Weights of a small transformer language model.
Size: 13 layers, width 256, 8 heads of 32.
Architecture: RMSNorm before each block, learned and rotary positions, no biases in attention or MLP, untied embeddings.
Training: a variant of Muon for these matrices, 385M tokens.
MLP neurons of a small language model. Each row is named by its layer, matrix (gate and up: input weights; down: output weights) and neuron, and shows model dimensions 64-191. Each number is 128 + 24 x the weight over its row's rms, rounded and kept within 0 to 255. Numbers have three digits each. A neuron's up and down rows have the sign that makes its largest values positive.
After each neuron's rows, "fires before" lists the tokens most often just after its 100 highest values on Wikipedia text that the model never trained on; "fires after" lists the tokens most often just before its 100 highest values on Wikipedia text that the model never trained on.

L8.gate121:173154152101129134156123112150078160175118105132143146122103120092162135106138137155114137122118091157124124119123174096082080114097124136133103133174131159150131109134122108140127135120129123121081125133141131124111123147161152115103117137148159156111131118102070117138119082093128129138194109135079078145165106096130066132116089154145136126106080116111141139105156135130115094145094
L8.up121:115127161156116145103102134184130102118138141124121081132128147153150122090142084116137137065135105124145167145129146152123134135126107178126088105123128122122138137127126127083173164106119125131115111132103154112149104113146138143105111108136184086081139117104128165146091094149158092122172126131149140095144135171117082149122111175102163110168146127110113085120140161149170144133128
L8.down121:130100102116101192142110096137127151140104171114145171109122125094120151113136161127136121173129098090140096133129135169167083108123163110113117166132118115141159117175114099153158115150112124153126128098118157124124137137121086166126129152123144100139135100137115153139145055143108133203100109156119144144129103141139098137164150124105134132127084127129094143141173081124137142121151
fires before: "n", "ed", "o", "e", "f", "es"
fires after: " t", "er", "t", "at", " T", "if"

L3.gate552:128177127114103101150097087153130071114097121123148136135087126124134109116154113137154102120125124098121137137124108120144101145134121180120146142147063137129125093053145140127133119120129077121170153125159099152090130157130109100111124116137175148178145098122104125115139129134089156119126114134153140164089104138126152138129144124113123084138158158124156172170135130106106157104155
L3.up552:122197131106095119163107108161111079147071114122157134158120146164125115106177131096150123093124145115093137143148106101109131149137110156145154130140104142073111154097166154154160135101154112110147158124153104155117093117109136095121142128116176171170152102102099129124138120128091118127118120122135146194090102140132125116136158087116110106145157175095172123142128102120088142100145
L3.down552:088133124124105098135119141138130095139120143119149092130165158134187105118133142074088113090144108118146143135153134112096123122089149146107131127168118147120139178087113166107147150097145110109152180163151141128145139153182139116139140127143141135162167102130109125114158105151120103122134133143146137144133121134139168090093140081151114138153079126114142110134163089078109148113107
fires before: "ct", "v", "ge", "x", "ment", "ar"
fires after: " e", "ol", " E", " S", " A"

L8.gate306:119131122154109108151139157151115098097092142126182133138107151103075143117131162137101097140128150117114123113145143101102096122131140134160143125147112128129114178154140109104146135139104103171115079140111128110157141180140125098126156118116166156162115142071110158130122080084099120146131147110112091107119145178115131127125165149168162118163099129133141128135092131142168092110149
L8.up306:114120084132152151130155118135151139131093172123157113125117138153112078133115160127147122134106094126130156112169166177113142126133125140117177129130111122178113123146128126122151157119151122152201105111158088137131134161155126088086129144143116116131134136109156146200157098074150129123120138104107166135130132118120115116172121106137120063095121063148133103145142108124144116126127
L8.down306:135127123145135142143106093108097131118137138113137143093152130100162087130147122109103141155114132115085130145115098119126076147151129098124129152161134137111151133177132065113130117118132129139140095148103081138131131148127121109054158114148135106128120111071114141146142107121093146102116122089106133120130155130105110114117112130119139111129111122132166123150176090125103158081149
fires before: "n", "ion", "ions", "ter", "s"
fires after: " s", " re", "e", " m", " S", " v"

L10.gate288:132138151133143151138111125093171130132119111126101133125112168120125181129116145106181107070127140109075139123138103132110143115121123175133126124168116188167127116114120115085087160088134150152148145105162109110170173120106098122109087138083120129146089140135114107104119143140089119108133122136154150138121153130139093158129125075139122091131106163078124151126122155108139141129119
L10.up288:092141098161153136146087113103113077114107149154134143178152146149096138105145073099128123150132139120142094154096074140162093175134108140182113153168140157153141100126120139107104111121130166128119110159153145133125145178139140126112103107143079099130137094125150091104132141159081107142127155130150094147154115103165130096109125125130116109123096149151146152081157169116131119144142
L10.down288:153117151135170113120133175128124097148095128133087123154120140135126142141135081115115125141103117112127132091188118150146140126131119115167105148113134118096101085158094109136190114163103120099130123148095132121162132119146178163161153134098175114107117147162084132120098153136126108164095172131127115111141111105091138140153112150115132140154182133142112144092140101152096177082140
fires before: "gh", "r", "d", "ic", "it", "y"
fires after: "r", "e", " a", "o", " p"

L2.gate460:133138142112103127090098138065146123169137131136153146144149117122098124117136112144117157139106104142105143086118143111115103158085168118147090104120109131108113140119168161083082155119165128112152153095116141147128142141191111124116159137140143113159058139128121128184114158191122174120115117114139095093103124150125107148102102121128119145116122161145149123188160144125108118082146
L2.up460:155106119099106119113128169080123157146117149145176064148110104097107135148147101159109082145139083134122134131130140098113091146106163154154073130113135127123157111140203118098106144117122141117123138096091140168135148164164093128146129176120140125155083142144130094106084122153141113101114101130124135083122149172152125126132114118062117115141157158170167153129150153156133093065123
L2.down460:130124138098115148100123134086171153184106154122150141099117134096111129119147092154130137141163105125104146106114193102130146131102130112151084119076109114099152108075126139087091172131136138114176136088123087155104123128143122085148107160144152135150086136123091145161098125183149167132113106140151114093126165159158095151128108111098114128140139120135149145139141094128167139113132
fires before: "d", "t", "e", "s", "o"
fires after: " b", "u", " B", "ou"

L10.gate427:089131134127106109109139156123123181138091112158124137127134085105129117208130109163155145142078148153148097159124158114077119125114108128159139150103108163143146150132114090176141124134128147156165087108147120127163122134118143144182137075125125153121139100107076126133171152099099132138109078127130159114133098138143100094101127177095148108133113098072127137119082145114081126124188
L10.up427:182121125176155138101104118134114185112136090134105117117133102151100097112083129128134103137110108112085117128119102134136080088091118154117110155172140121110161126163123139159164121113075178149128140149118137121143163181134102121111125119136112101119129130107146131148120123137120143177125111115112145095186116114113098093118113121158136099149127161092131108131119131159106135110156
L10.down427:140131079138172174118171107140095098155128095127146110146129174108142060141150119114080115143106132085142123106106128123126127154141127124110123157141150140107133134152137128121146120131137113146177145119105155135113181086129127072135136138140138150147115127125153147102120137161180127165122158123120137149136132111093212069118151139089149125147111139150120153120127104149136123134103
fires before: "ed", "e", "ing", "es", "ion", "ch"
fires after: "l", "le", " ", "a", " m", "at"

L6.gate300:147145154166137076148171120096098093155135109135109156090121108132132150138173140117117166184147123095124136160083116149119160127151106106175138124156129154117101117142161134083141127110146163151104106124115121113121097111159100109126135150161143143093113131151124124111096159113158123119124140148131149123123132140133133081128126115103134105165123176108109141121124104172152119119183
L6.up300:120123180136128118124177099125115121136186101162139128107095110122151095182108174120129158152088086131118140151154149126155147126155105112172141147108142145098136109147118138088148146143114178124132094064136148105131108128135136172095122141111152113138159120090089101096127150119098108172122127155099172135106186108128107171085117128136130118133103134113140138182095102113128157105136
L6.down300:120091133129111117138130140146094068136125145190131164120157091167090183129135107167138118135140110109141132105153165122150123152127127104175156155137138140121147121092158176098121112160165119139134146071111116126173137121116116112135157149155159175089155106125148154108070128164131139119139129109165155117131129134147088152110127146089119072152116169139118130117092142106137143132106
fires before: "t", "d", "oun", "i", "ie", "ed"
fires after: " S", " a", " b", "p", " an", " p"

L3.gate362:126122102111098148120148128134111142136143085140144103156138115116127138132136139172099111112140110124111104083135139076117131137119163101131102104145092176098138115159161109148134120085117105073128136127137155160095089139157103140127113162150133127103124152100139131152153106105130136166166129136130150122145152099138079125081090102093122150126114089145115176131162070119119103124109
L3.up362:120133107109112169130150134128113161138129072162134103179154140111131117132145119183103092099134108110127111097131149071113130152114161104131097141150110140104124107138155127159131111073115144084150146110122132152101086141146092119133121177142128138103138156093133159151128085133141105183157156138119171103141160083146110136072111085082125170108121119147126156115177108128122094114118
L3.down362:088097130133107150171129117168109137157098108161147141144157106110148071127118144164139083126109142104138120089132127137100129108122131111137115121143113114091107094130149112156149082113073128113147110190095146160139105131138116160132146111143141143113124163113199156139138132125117087094184122164113160111114136088183094081100133112137126145131087156164129112088149117122087130122164
fires before: "ic", "in", "e", "ed", "s", "ing"
fires after: " ", " M", " R", " m", " b", " B"

L3.gate81:124162131091170123156131145177130127161107130119137124103127104138145138118140122108132120129111092150103143138138111115162099118125142144127079135120148120141134145125112174169129110097150125120130080136110107140129131138118136107126109101157143145200113180160131147083183160165136153154135146135159166129102099121118125120158181104149160100153114146110118118171161155115102127127126
L3.up81:110194139093158133134143139161113109108088117127092073110117098155143119157137140129122156149125120165112128140103142088156109153140084095126102151166121111125111107087120147128142136146154094155110116140159130130126109131130113103102104118157171170134136136099141127101102100173143133150136099100137164107123103099138169155168126100145142105136072129109162139098153091101101141122121
L3.down81:120137125139116128109137122108158143139109146112183087111114157142172110164122177135133144101133145140122154097133119116147097135123174087103115148148122140117130141092164141114147140125180123120152139165116091118086125152158128134152099109125164131110123158131158119117135077149168093094109123129155123158160167140124141093169167085118133162124078097165112117123146115139092146130078
fires before: "ct", "as", "op", "v", "h"
fires after: " p", " re", " E", " P", " e", "p"

L3.gate575:209112154097122093185135112135148154158118139132126113171160169145168117178125094139107113113153141145122161146135080077128100138146114102176153110124094143143143095114104129146164094098133127154118163098144136112095116173108106079125137110139148147177104101111119091112152101168147128155080096156150141153111122075110122140160147123160148108171111122146082103164092084173143125145120
L3.up575:207145151119101120146106095125138154185135109138147101134153153129155118167122115129083104144151138132104134137154109081145123113134148091197138109117108107169124138117107147142154100080122119177109175103135142133109129166124098096109144114111142123156115126099132085104150113165094142167145079175139137166131133125119122163152172096140144108165127115155102115125075087167159119105141
L3.down575:145083126141087140187104086158140134146069118117121115179171157157167139137108163103089080120161183135132167138163074099121116167145165121123142098095119144146103133107100146111145138133128145137127163137117147125116101150134131066113146119100152136112146091145087100119137167134139148152146115148130123116140138140119137143145100136117193107156123119141124117088127107160138125130098
fires before: "t", " a", "n", "im", "g"
fires after: " A", "A", "e", " of", " to"

L6.gate607:138101173119146168139130181153132076098107122138115149157107125119115168129125137163137133142133123130115158122119143121145126127088139168096108106153120153120114131098156144124104123129094125137133128159135115129167104138145119140126079124153131113101155151128122154129144076108130099164094131079137112077161090147156115163182169139079116120127108129113108162136120106145109102156113
L6.up607:122144102103174143136116138100161076138132113113151124138141092106133058114119121158169138163124142141108135140142139144128145150128148139119144094128099157181145132131175096090115112128176132188157152113111120136144143169172089112133189145127134127129128107120131116090102117132131124149088146105105147137122130142133145117151108130108180116148110112162138135099130140102147137186126
L6.down607:125120118158130146152089131149101135120094113113142093144107170161102109133147150129150163134123145143111109098127155132130112147146128186120108090137132115135122148113107144115104102176115112136178091121096127125103077107117160079108153093176149141175118133126130172134156103176140073144130125142104108096156148144134090125120121133129149112118121142129119160131171151145110113128093
fires before: "al", "ated", "ation", "c", "om"
fires after: " l", " C", " c", " L", "qu"

L3.gate235:115121117133119132149164121125112151164140090121151101139140167119143139152110087101140115120086146084085116148124168121125150141086120144147119135129154113134119129138194136124110125158146127136146155141123091129132122130144179162127126124111079132152107142122160120133071088137134153092156137122189076133057152121087159170089095104120119136155200153108114100119141150115115102088156
L3.up235:112126143113125123122166133127108156161115098102140097110179168133135144148095076135109120098121134099101115142163157120138144153107098174139092176134157124120098155139163152129115158127120155104139137117092106124145123121129138146127113123097120150142117150117171128141113076165139131105135137129182085134087145128071169136088102139126152151122195145109124102119155147105089111099148
L3.down235:111110105109125080096134138128053135125126139116145089128155157153125110137122148109073119141150119096091129138159123120080109116110095163093104179130154113134119159138138140082126126139138170116133171148151112104129175095134106140153117117145134125086095144116172126186159101159159082141144137161135141156107119122134143127104140134177138144089147095128120103116141155116119145106127
fires before: "ot", "nd", "k", "x", "re", "g"
fires after: " f", " F", "m", "ud", "c"

L10.gate381:097132143145151106075087158072163164120126110084149160102155121108131159155148084200126165127148138111133077120094159076145128145147143123156127148126085093122121105125135112100120084134169141159144103158147127103110129136145148121118152121121144136136142142115125133139117110117120120125132100157112140127195094126132069120128146137131119113130127129115132133137133121176117108137102
L10.up381:119120108151105144167141094127143144163127141137151111161166111082100125142149131105138129108105133108159134112125092132179169145131115111169108164112115131113142108145143141128163117122127095144174140123145094125139115117121157148113083117155127156142163102110147140119096090133121149138129118123123139099138183145132109113119171156083097132115140116131106142162161117189072116112167
L10.down381:120088135146130109122083111132126151118138148104116098157148115094131128157135112150140153194138148107098140139155117106180113132122119109157082091150131120163153125104090106117109144158124127129169180115082079106121114144141163115127109136129165104134124153136164123119128128113133126145142163154141146150131167128127118102069090108113162118146129151137112159092087165118125166110135
fires before: "ed", "e", "i", "ing", "t", "ies"
fires after: " c", " m", "m", "c", "t"

L6.gate471:110076126129145108122109109118130140122102080135151121117090091096156141130118108093130138181134123198080142152064146119078132152148171131170125117118116093105168141139120138122120180135111156100153152081095124128110138102099120106112118109150126107122131127154088088140180115165103132102116134125103137118100133110082116118143070135112161117125089167146121139127124140115161109066119
L6.up471:156089132195138143120110050159115071158184160112109118096083102112123120167126154111131107139156149093146152158105110124111083119080135085124094070162138140121083112152109118118118089139094137133120128130135167136168161127144156138120114122141131129116122141153080093080128128122119147127152102154174130129097125148154105117123132128139095129099138134141123176142110097116114146141120
L6.down471:134155120122125102121131139166152152155147115119123101159133146095127124103073143119156090134161173187109144168101143153113135105157161155148131109168096141140109127120141107128086113146127141107168090122125161135122148112104121090110121142165155141156098086082131127132158128131147160103097126122108126135125125154141132144148115146127136154116095106132115127151130150164162122128147
fires before: "re", "y", "es", "al", "on", "ed"
fires after: "ent", "t", "er", "ct", "ig"

L5.gate402:116150082124119130148134182117143146128140072110122159154146147087109128117136140131135104111127147151116114125128113135136138095100141171165173159131145142143111123106161164101090102106094146129151122146144139167147147160152124171142115144113125160086117145145098149168082155131085147150126127140127113126151173122151118151154109151094148091124130150157140149109110105136130104108116
L5.up402:135144112128114135143119098125163187156157088136128108146138144131119109097154088119096132149124100132112179155174128124134134074163141082182152125138144126115146122138170131131092158100093127149152084129100145138132124125131074113100156109125165148150093124111084113137104133099146121118111160124111147148115160094124127135108133099135096084120165135148073125131140125180146116113156
L5.down402:150120110155116140111148155168137121149119145126105146167094123121160101116168110142095093078127119117155141138135134148114158093147103157146107131119142126095117133129121124109138135127089128120171119116139123135145067110155117143150120142174143134119112138116129143153133099102166113080112138123109157171138151115159097126098102125117164158123123138115128149151169116135105133118137
fires before: "e", "an", "in", "ed", "s", " con"
fires after: "et", "p", "y", " b", " n", " w"

L2.gate346:125133161139112089138110094136127111145141123079145098135121115113165122087146130134100092184129132120133095178146117107114125097160125163141100170154065168149152092130123108151128132116126138154136183143092139114107116121118145116122120145124130116146096169121091086111175119132150151161148159146150130141156105121136173150105103160115130148096125141107122147176122156206116106137172
L2.up346:148104174150114102142100112118144110131152118132155110111123135116158124122170153133117094193120114128168069169121111111125134113139144129129135175165080155162135124115127100130152101122108132169151157143147128124132122099095112095129105153112153126135119166141094093126172099122140147147185135136135098156166115137113160174125115168119111131109145129091126135180114129196154132134168
L2.down346:108100118131108115165134096144145143121086153097110118128129109133141113123100120098123109113151154115135135141121117111108088166154111138089127129114085115155128120109134157146137088114149105157138161158110129121122124131111121055157128098096097114124144125203119083169176101120139103135115147150145131144141107128128141099108122166117115152120111121110142116120141125155136153135117
fires before: "g", "t", "n", "im", "v", "on"
fires after: " E", " A", "A", "E"

L5.gate684:116178119117102102137093128138126111100098142093124149091098149121091104121112141148100112118111111184120131113113152096098137116127139135189126114106141126126087100103120106109121087120093095084167092145193120163182102154105124148163126135138114095113111157093104120156099115061140114150114131138150081139105131107171158154162142123124118131126124119105117120154152133153133078103116
L5.up684:106130119115161132136136112147138083095117156115150127124104123096095126140133142084081121138160091138118167120114183156143102131098126108116179165143157102099098086129157135115135152082101121115163122167121106126096128129106123145124139109087148114175146099128139084121126140149155116086076157112128116165123124137112162117113116148170148140137117123165132125107174175121146170145168
L5.down684:137094123101126152109093120138100099088159136140155183120116085164113169138103138156135130105175127188160120126134132156111108102147158158157124103116143102135129108170164170124125102129151156099115139106138122110103111101129122135066130104101144092162096142142150126151152087151172113202131153133148138123121111130146128143133126137123131147167121141133127141178138130130117083177131
fires before: "l", "al", "e", "ation", "ated", "om"
fires after: " l", " Ch", "ic", " ch", " e"

L3.gate360:142141095096136112121135106164118118122118114125134187113123088143177136114173154124085124121069104048091146126080108113123192128148146137124131168129154102142125127133090125093145095121117134116143147132119107164134154113151134141149154143093126161136120152098155126142160138123115162159109142134102153114118148128137123118119115113165114127128103165124140143141110123157115131078175
L3.up360:149140131110134117153143087104103161158173146115112154156130167139155098126172143084122144120108130122095149144123124157116164134091149093150123131179168103164067137128118126095101098107141155092139177112143123138154119143125144109130140122126129150086115138121134135144154174113115159168124133139105135122133154114129126107165090126151101133099131150114183126131107144173125122082120
L3.down360:121100123164136121141116119117157163125096140137114135097111120140145152104169140092118105136112137110105098138172115179137128069118094126136133149161154088112096137103143112130157083147137100093126153123106079154125120111133158155158126107110115152112199141120111153139119142117118152168088158168129120153134172109113161144123142123149141081144087104119158125167081144138149115097127
fires before: "h", "ig", "t", "i", "ie", "f"
fires after: " B", " e", " b", " d", " D", " E"

L10.gate518:115132108148150078125130125109165113116160125121136158148118113111132121092144125150162181143089183152125138105158159144115131144120109186107140116116135171167102121141129119155179161133134119172111111096140063162126129149117138118100149121139154117136113156138101124126083161105154126088150067113128158139129128146072066124106134138125112114144150164144144101113142120110125083126160
L10.up518:151091129097171157137127092126177139102120154164120166120107135132126107133117136099110135119071174072154111141159141100153129115091134106153106131109085105107128141117174115112135147146180156090083121158130157140175120178106091168113132121117153157190149118141107112142116122180156120105135139128109134181146130108140099099112139098130114092152138130158089146163127099147117140121135
L10.down518:153117123157148137091123105120124132126137097088142168128132145131148154164094153134150154112130152128133113142117126135155122134066120146109099145117147100123147140168147100089137103098145127103176100104153113103128146146132133127153136117103135066119090133146130181119124124113094078125145148148126103101132146115079111105117083100100193114155135135176105117120141127145138166136166
fires before: "ember", "art", "is", "il", "ip", "om"
fires after: " D", "ep", "h", "p", " d", " N"

L8.gate125:098105159095147100147115122130105126115142119098107140127143172136155166162165130126081133126133124145149162085113112108138132102116143143133169111147146161109132134111129118128096130162153139146101110156171106103162085084127153137148117115113158149177138133134125139134153132117138108146070140145107119096097096100131053103146119168165106120133145097106200137164137122104101130120128
L8.up125:130135103088106095146134103127102144136138168106150131128149113117155146125096163111125128089131149128122191139121182114165135152129132145143127135137108094110170169125118154111126135140146147137073104159131158102127128176122139120106125106113144119097124111128105109052120097124182131171129138176087126162189110134151142127143156091170142141092114095125165149142148099131123157127116
L8.down125:114139149122126136088110102068149109154131107104113114129148157128099113129115139137184100075132095107145130105150167086113134148130138117122126146167069137115150162149105101126133149076175147093111144153109132174141130131134117115137107140110116104139107127105137132111108103154130149160138147126138172147105139114119101138127118095171097125097126112174167117135133123135140162122144
fires before: "as", "t", "ct", "e", "v"
fires after: " re", "p", "e", "s", "our", "ers"

L3.gate151:122129081145160116152071129134161090092166155106103122122119163120124128122159116130104108178147125134122134152135075129105137145154139150160141185113121125167117154086144127152119108111093117098136129078119118148127158071146106140140155099165128122106114128126161126178155140126145169125099146120105172096109137149077105121178103160122112112120114107082160149121122131117101136110125
L3.up151:109100129103133089126117109145129129101105128154131142092142125163110144112098124128117114149134111166133109111109112177201162105158133128113130175136104114161138120125092118129133115140116087098128140144140142135099123125169155088072150138115107116127119135157113113085105078138115132099144124087142145145104115100144130151088139111122180144132128168122125173141109176090128132142128
L3.down151:108150145123166131128106158129147151106120169108134129162135132136138113059129127136094122085153110113130181096123156122191137151147107142104130141153093138166131072096106088092101142168145148145099120145113119171118138127095093122083158153126152105087122108122078106170141120144106099106121147167139110148130115131131142086122088144144101114133109134112101119146104131146092152140128
fires before: "p", "n", "v", "r", "a", "t"
fires after: " C", " c", " S", " M", " s", "s"

L6.gate564:127135128120127153120117141098124122151136103135126143110130136102107131102192131117151141130142116123131113114186129107173084160134122110136117144096156132177138182109081144167101147165127120082124125085118148102091112126148108137117100113140170177122113117061136134155158150096157127155108136139077130089179136086111129161089125129107177134142148105114130130133128094139114102126113
L6.up564:104120160140119105143111148131108118125121113115112120113114147113094119103116101128124097128115117138110124160133114130129139111150116097149138137131137104122144130098133130118175145139139124152151161123120120156170129129107076125153135122094133112119167116106155117116163155157153126180143104109122137103160144132088137064150106105157184155137131105126121129162098127111130155137162
L6.down564:168109098138122125156148124138104141140142122133140116148142097122137106113138148124116125150112102163100135143110172131155127093183101152131065119159094087106135170131110087138150074185113094138161129135159114107136088134137153139105147106107184096098139106123144136129160122150121130097114134109116127120151111095117130127135154112128090153117140123099113139139128126071096131136120
fires before: "e", "n", "f", "ing", "es"
fires after: " h", " o", " le", "e", "a", "ro"

L3.gate274:111118103124158114154110092139130128123090158139109160136162149102122114098138146156119123104120143135086106159141141162160133118118148171098132107129080114161119107086095144129114115147093148112082115090141138093132065137128150125116086156180129150143105123124121133146107160144153128159127160120102135111160120114121101166122130094108065132127086158114162163082104128106123154124111
L3.up274:111114096091137134121109084123094109120124128113120109122167104122133095136092119148138154115120132095105068124133108160151147114117098183126131133140107169122156098132107166127151116080111110140096131117134138140171112111121080163129103094115139137148129112090115138101126120136138124155103148123116144187103107106095149131097151153123140146098129181114123168131135127138092128139131
L3.down274:140100149098110152134106184132114115116086129089110146124166099180145141112125157106153133134102114077129089131110105153106187107143180112088149116103141161137155114136118137147119136133095134147137129137110133152151099110138073158128139130134120136131087083100110125130130083122147108124103131125101152100131136099148149150130087116131133142161116153115113138110107142106113113119132
fires before: "t", "ation", "ar", "ts", "a", "us"
fires after: "op", "es", "s", "ig", " s", "c"

L10.gate468:140183140084213142166115095126147106126127148140127137100117098146151092096144127151153164120109131089137113152123119138147130129087099163120146126154098155127168117140127159125099119146159158157129113137148154100144112132142129135152103164130115145159090145152097139126127101148132108138106153141143143134096109077141120141084109134109120138147146111112149146117152126156122114134164
L10.up468:105120126101144148116098125128086137160103187104112129082102112167159134120148119146170127097147145071078160144144095155107130126122174127127155099112119124115120175115134104147065105134118158145085124103103140098092109136140139158120139143141118150123146174137114149125082151132158132124130094128105114176109148089131093117109137104123117093115141128146113094118137111119124131115127
L10.down468:109113136102145173121150140116147083108121130104133103157142082167139166088139137136134134118130163171120110114142112149157040160129129103113095125167115107116145080159156116155149102142111107113138139188157122095136092115142115139136143125090123133087128171116152125146131118115173122132105083121107097156142132115120134147076139113127108128093130111115121111159087124126148151092125
fires before: "ord", "ed", "l", "ess", "oun", "ur"
fires after: "c", " pro", " in", " con", " re", "ec"

L8.gate156:121149133150118133122074147094095113130180073097112086119092127132157119130152154124093135154087111126085102143179095096136166123144110120106104125104151127145148080133159129142114132099140136125114152104125139140146124135136119163136159172087105104179167122127124145139141120155127120114100126161174118148137133078135129146134127146114131077146152142141091075155127100158111142085118
L8.up156:132130131173117136076130122101148154118111093107172104105160113109131116122071111125127103148144120137118115143118103152113150099110092169125103079091141134131193103135126099104129122132124113121144157156123117124114160164157135129141136105117151125146094130146130154112122130133105126092131137129112140171113141088141150156104102144115143105108108134096147118129149155150105115096093
L8.down156:153154136112108085096090127172125106129114106140132092084095149115072161119136126131142159083151110114145151111156147165093129129089151152097160128118132115134075172106124126121156152147161197109135111089136095159127120133117118138151154146127107122134078120131163146152083144141148160098133110128112098167104143150104128129108089097124131160139150161133147126118137112069103104123110
fires before: "l", "nd", "k", "es"
fires after: " f", " F", " ", "z", "f", " H"

L8.gate489:157131117118166113080116140135125130122141128155137125132109150148102103128119068131165170179100128100148170134138096156116128099129104146175154134137159126136133150147140169126122129143094131146112138122146143136095105136136099143119105101134113127101127123097092144178114122088139108126144121169143137129148090111130124148089107134085122151161116125121126118105129116115162113137124
L8.up489:093137155142113170155144094124121130112112130104070113123165175149151123083106090164122102108102149099128132153121115150139114126104125158155152167122104100109165141133143116102113109152120124152143144076176138147155140122100134171113133152098154146128142137086111120135142161136111084130133112141157129184142102109146079181130141101123120133115131149135114105147161141152117089120119
L8.down489:118153125140143136126108135144150167057086139115128109141146104130141135095151117110096098109117122099110146128106092118167116113111136119128143149124121142131142119114171112131076091086148092130084139123122102115127149129157122112136155082109147186137151131121156109134118113136121090161098124106139154162149137081143197130115148142108099123119117114163150126145105161134139198128133
fires before: "ing", "e", "ed", "ur"
fires after: " d", "et", "c", " pro", " o", "ec"

L3.gate3:118145138127135127179119107153164109148111110133148183136136130100109159096190137088172080148119109120079104088140115156135163132151128120181104109126115116143137130118149120137151116126135161118131117135098131106134129103121099128153129087132120131136110124120159136153144152119156147153154127124108104135115108102108119167157098131136126140132161152145093108165079072120174123105117
L3.up3:117155159142135126174132139156170084165128103142137199134136136116117140116178118113167114180103133143107097107129097171150149107157117134172103101137124133119135123133125116128122149102129170132138104153061134105130102100096117120142139121123140122138112144110153149177136147172112146159144135123096124152124131077118167125174130132158139121115137129131126090134065099119169124107118
L3.down3:105143141128157128157117136135128121143070174138076114116135146114198118154143138146105169154116125118155159105185115154096133115160160144143093119145144131108121147085091116166098121098120140130159125163114132105128117150125131128169172092138129096093132174110165144138145144138118122109104090123113147130141134115139142093152112108134148130123128123125133077141158075099124141179120
fires before: "e", "s", "es", "h", "on", "ter"
fires after: " c", "l", " C", " Y", " W"

L6.gate439:111098135114130092108151115174123130153093114173102160150114116116101168138180112146099135130151143119093133112098158074132130169150133126148128127141100130105081127118111114138145117119148120137136115109132104174131114099139133103167117159159099086131147122183129142119154113128091130129098153129132145129138148141117088161120143126127152128110128120101135149113137133148107159099130
L6.up439:140119159114115151146121068122162099151128130144088144134108144119153124116138117102097129139135179123136145141143109100117149133152178122085136104110142158136159148109122128149112175148164091098127103129119090164092168121109140154123116165134122100144134111124132100131145109126119190108137129130101084127171146141144100136082183072140131145134113102116101178088127093111093112121127
L6.down439:155096166118103151123127133105139133156122118138101128111108121148109179102153149153137145116135121148142109131145083111135092126118167148150166126150161132121124114112122098123161104131111146164104111148152138128164106153120171132128102108106143130118137152126113099130104112115142109110110139132136113131161097185142090127173115136173154117097100152128145159126162095096130081153092
fires before: "or", "an", "ic", "y", "e"
fires after: "er", "n", "t", "al", "ent", "r"

L6.gate132:164095123070123124135092116128144151144117119162108152131116119153108127122145137156116122136143143160131125197116123098154131123119101143118160146156147136196144096111137148132131132142097131138154109155144137132152143154143121118097108183139168155131113111130129158149128077132091127122111161087172145151132105134120092136135123150125118112168159148136122115155174139108138087135160
L6.up132:084148117089156135118139133117142122138080091104157155109159157175122115152157132110106133151076130130106122144119119106118112101134150140077131135148127140107101091139113130116163134088136137137163121074123099139134083160112133131075163171132099123134118115100136130193106135141164147127148144105102152124158066125142079096134130129127128087149126109142110132148125180079151107137126
L6.down132:170107108095126099122129135127146118131186136144146200162128141159067159150097119107138135162125133147151127142156196140129117077109098105119118141110087139131131156135097123114128163101086114168154122097114114126165111122140119153107114119113099100124126135107155151081121157157155141116108138119123109157186118106101119168124107082134144097124090126162153143131148094114139094167133
fires before: "n", "ion", "ul", "is", "im"
fires after: "e", " re", "t", "c", " m"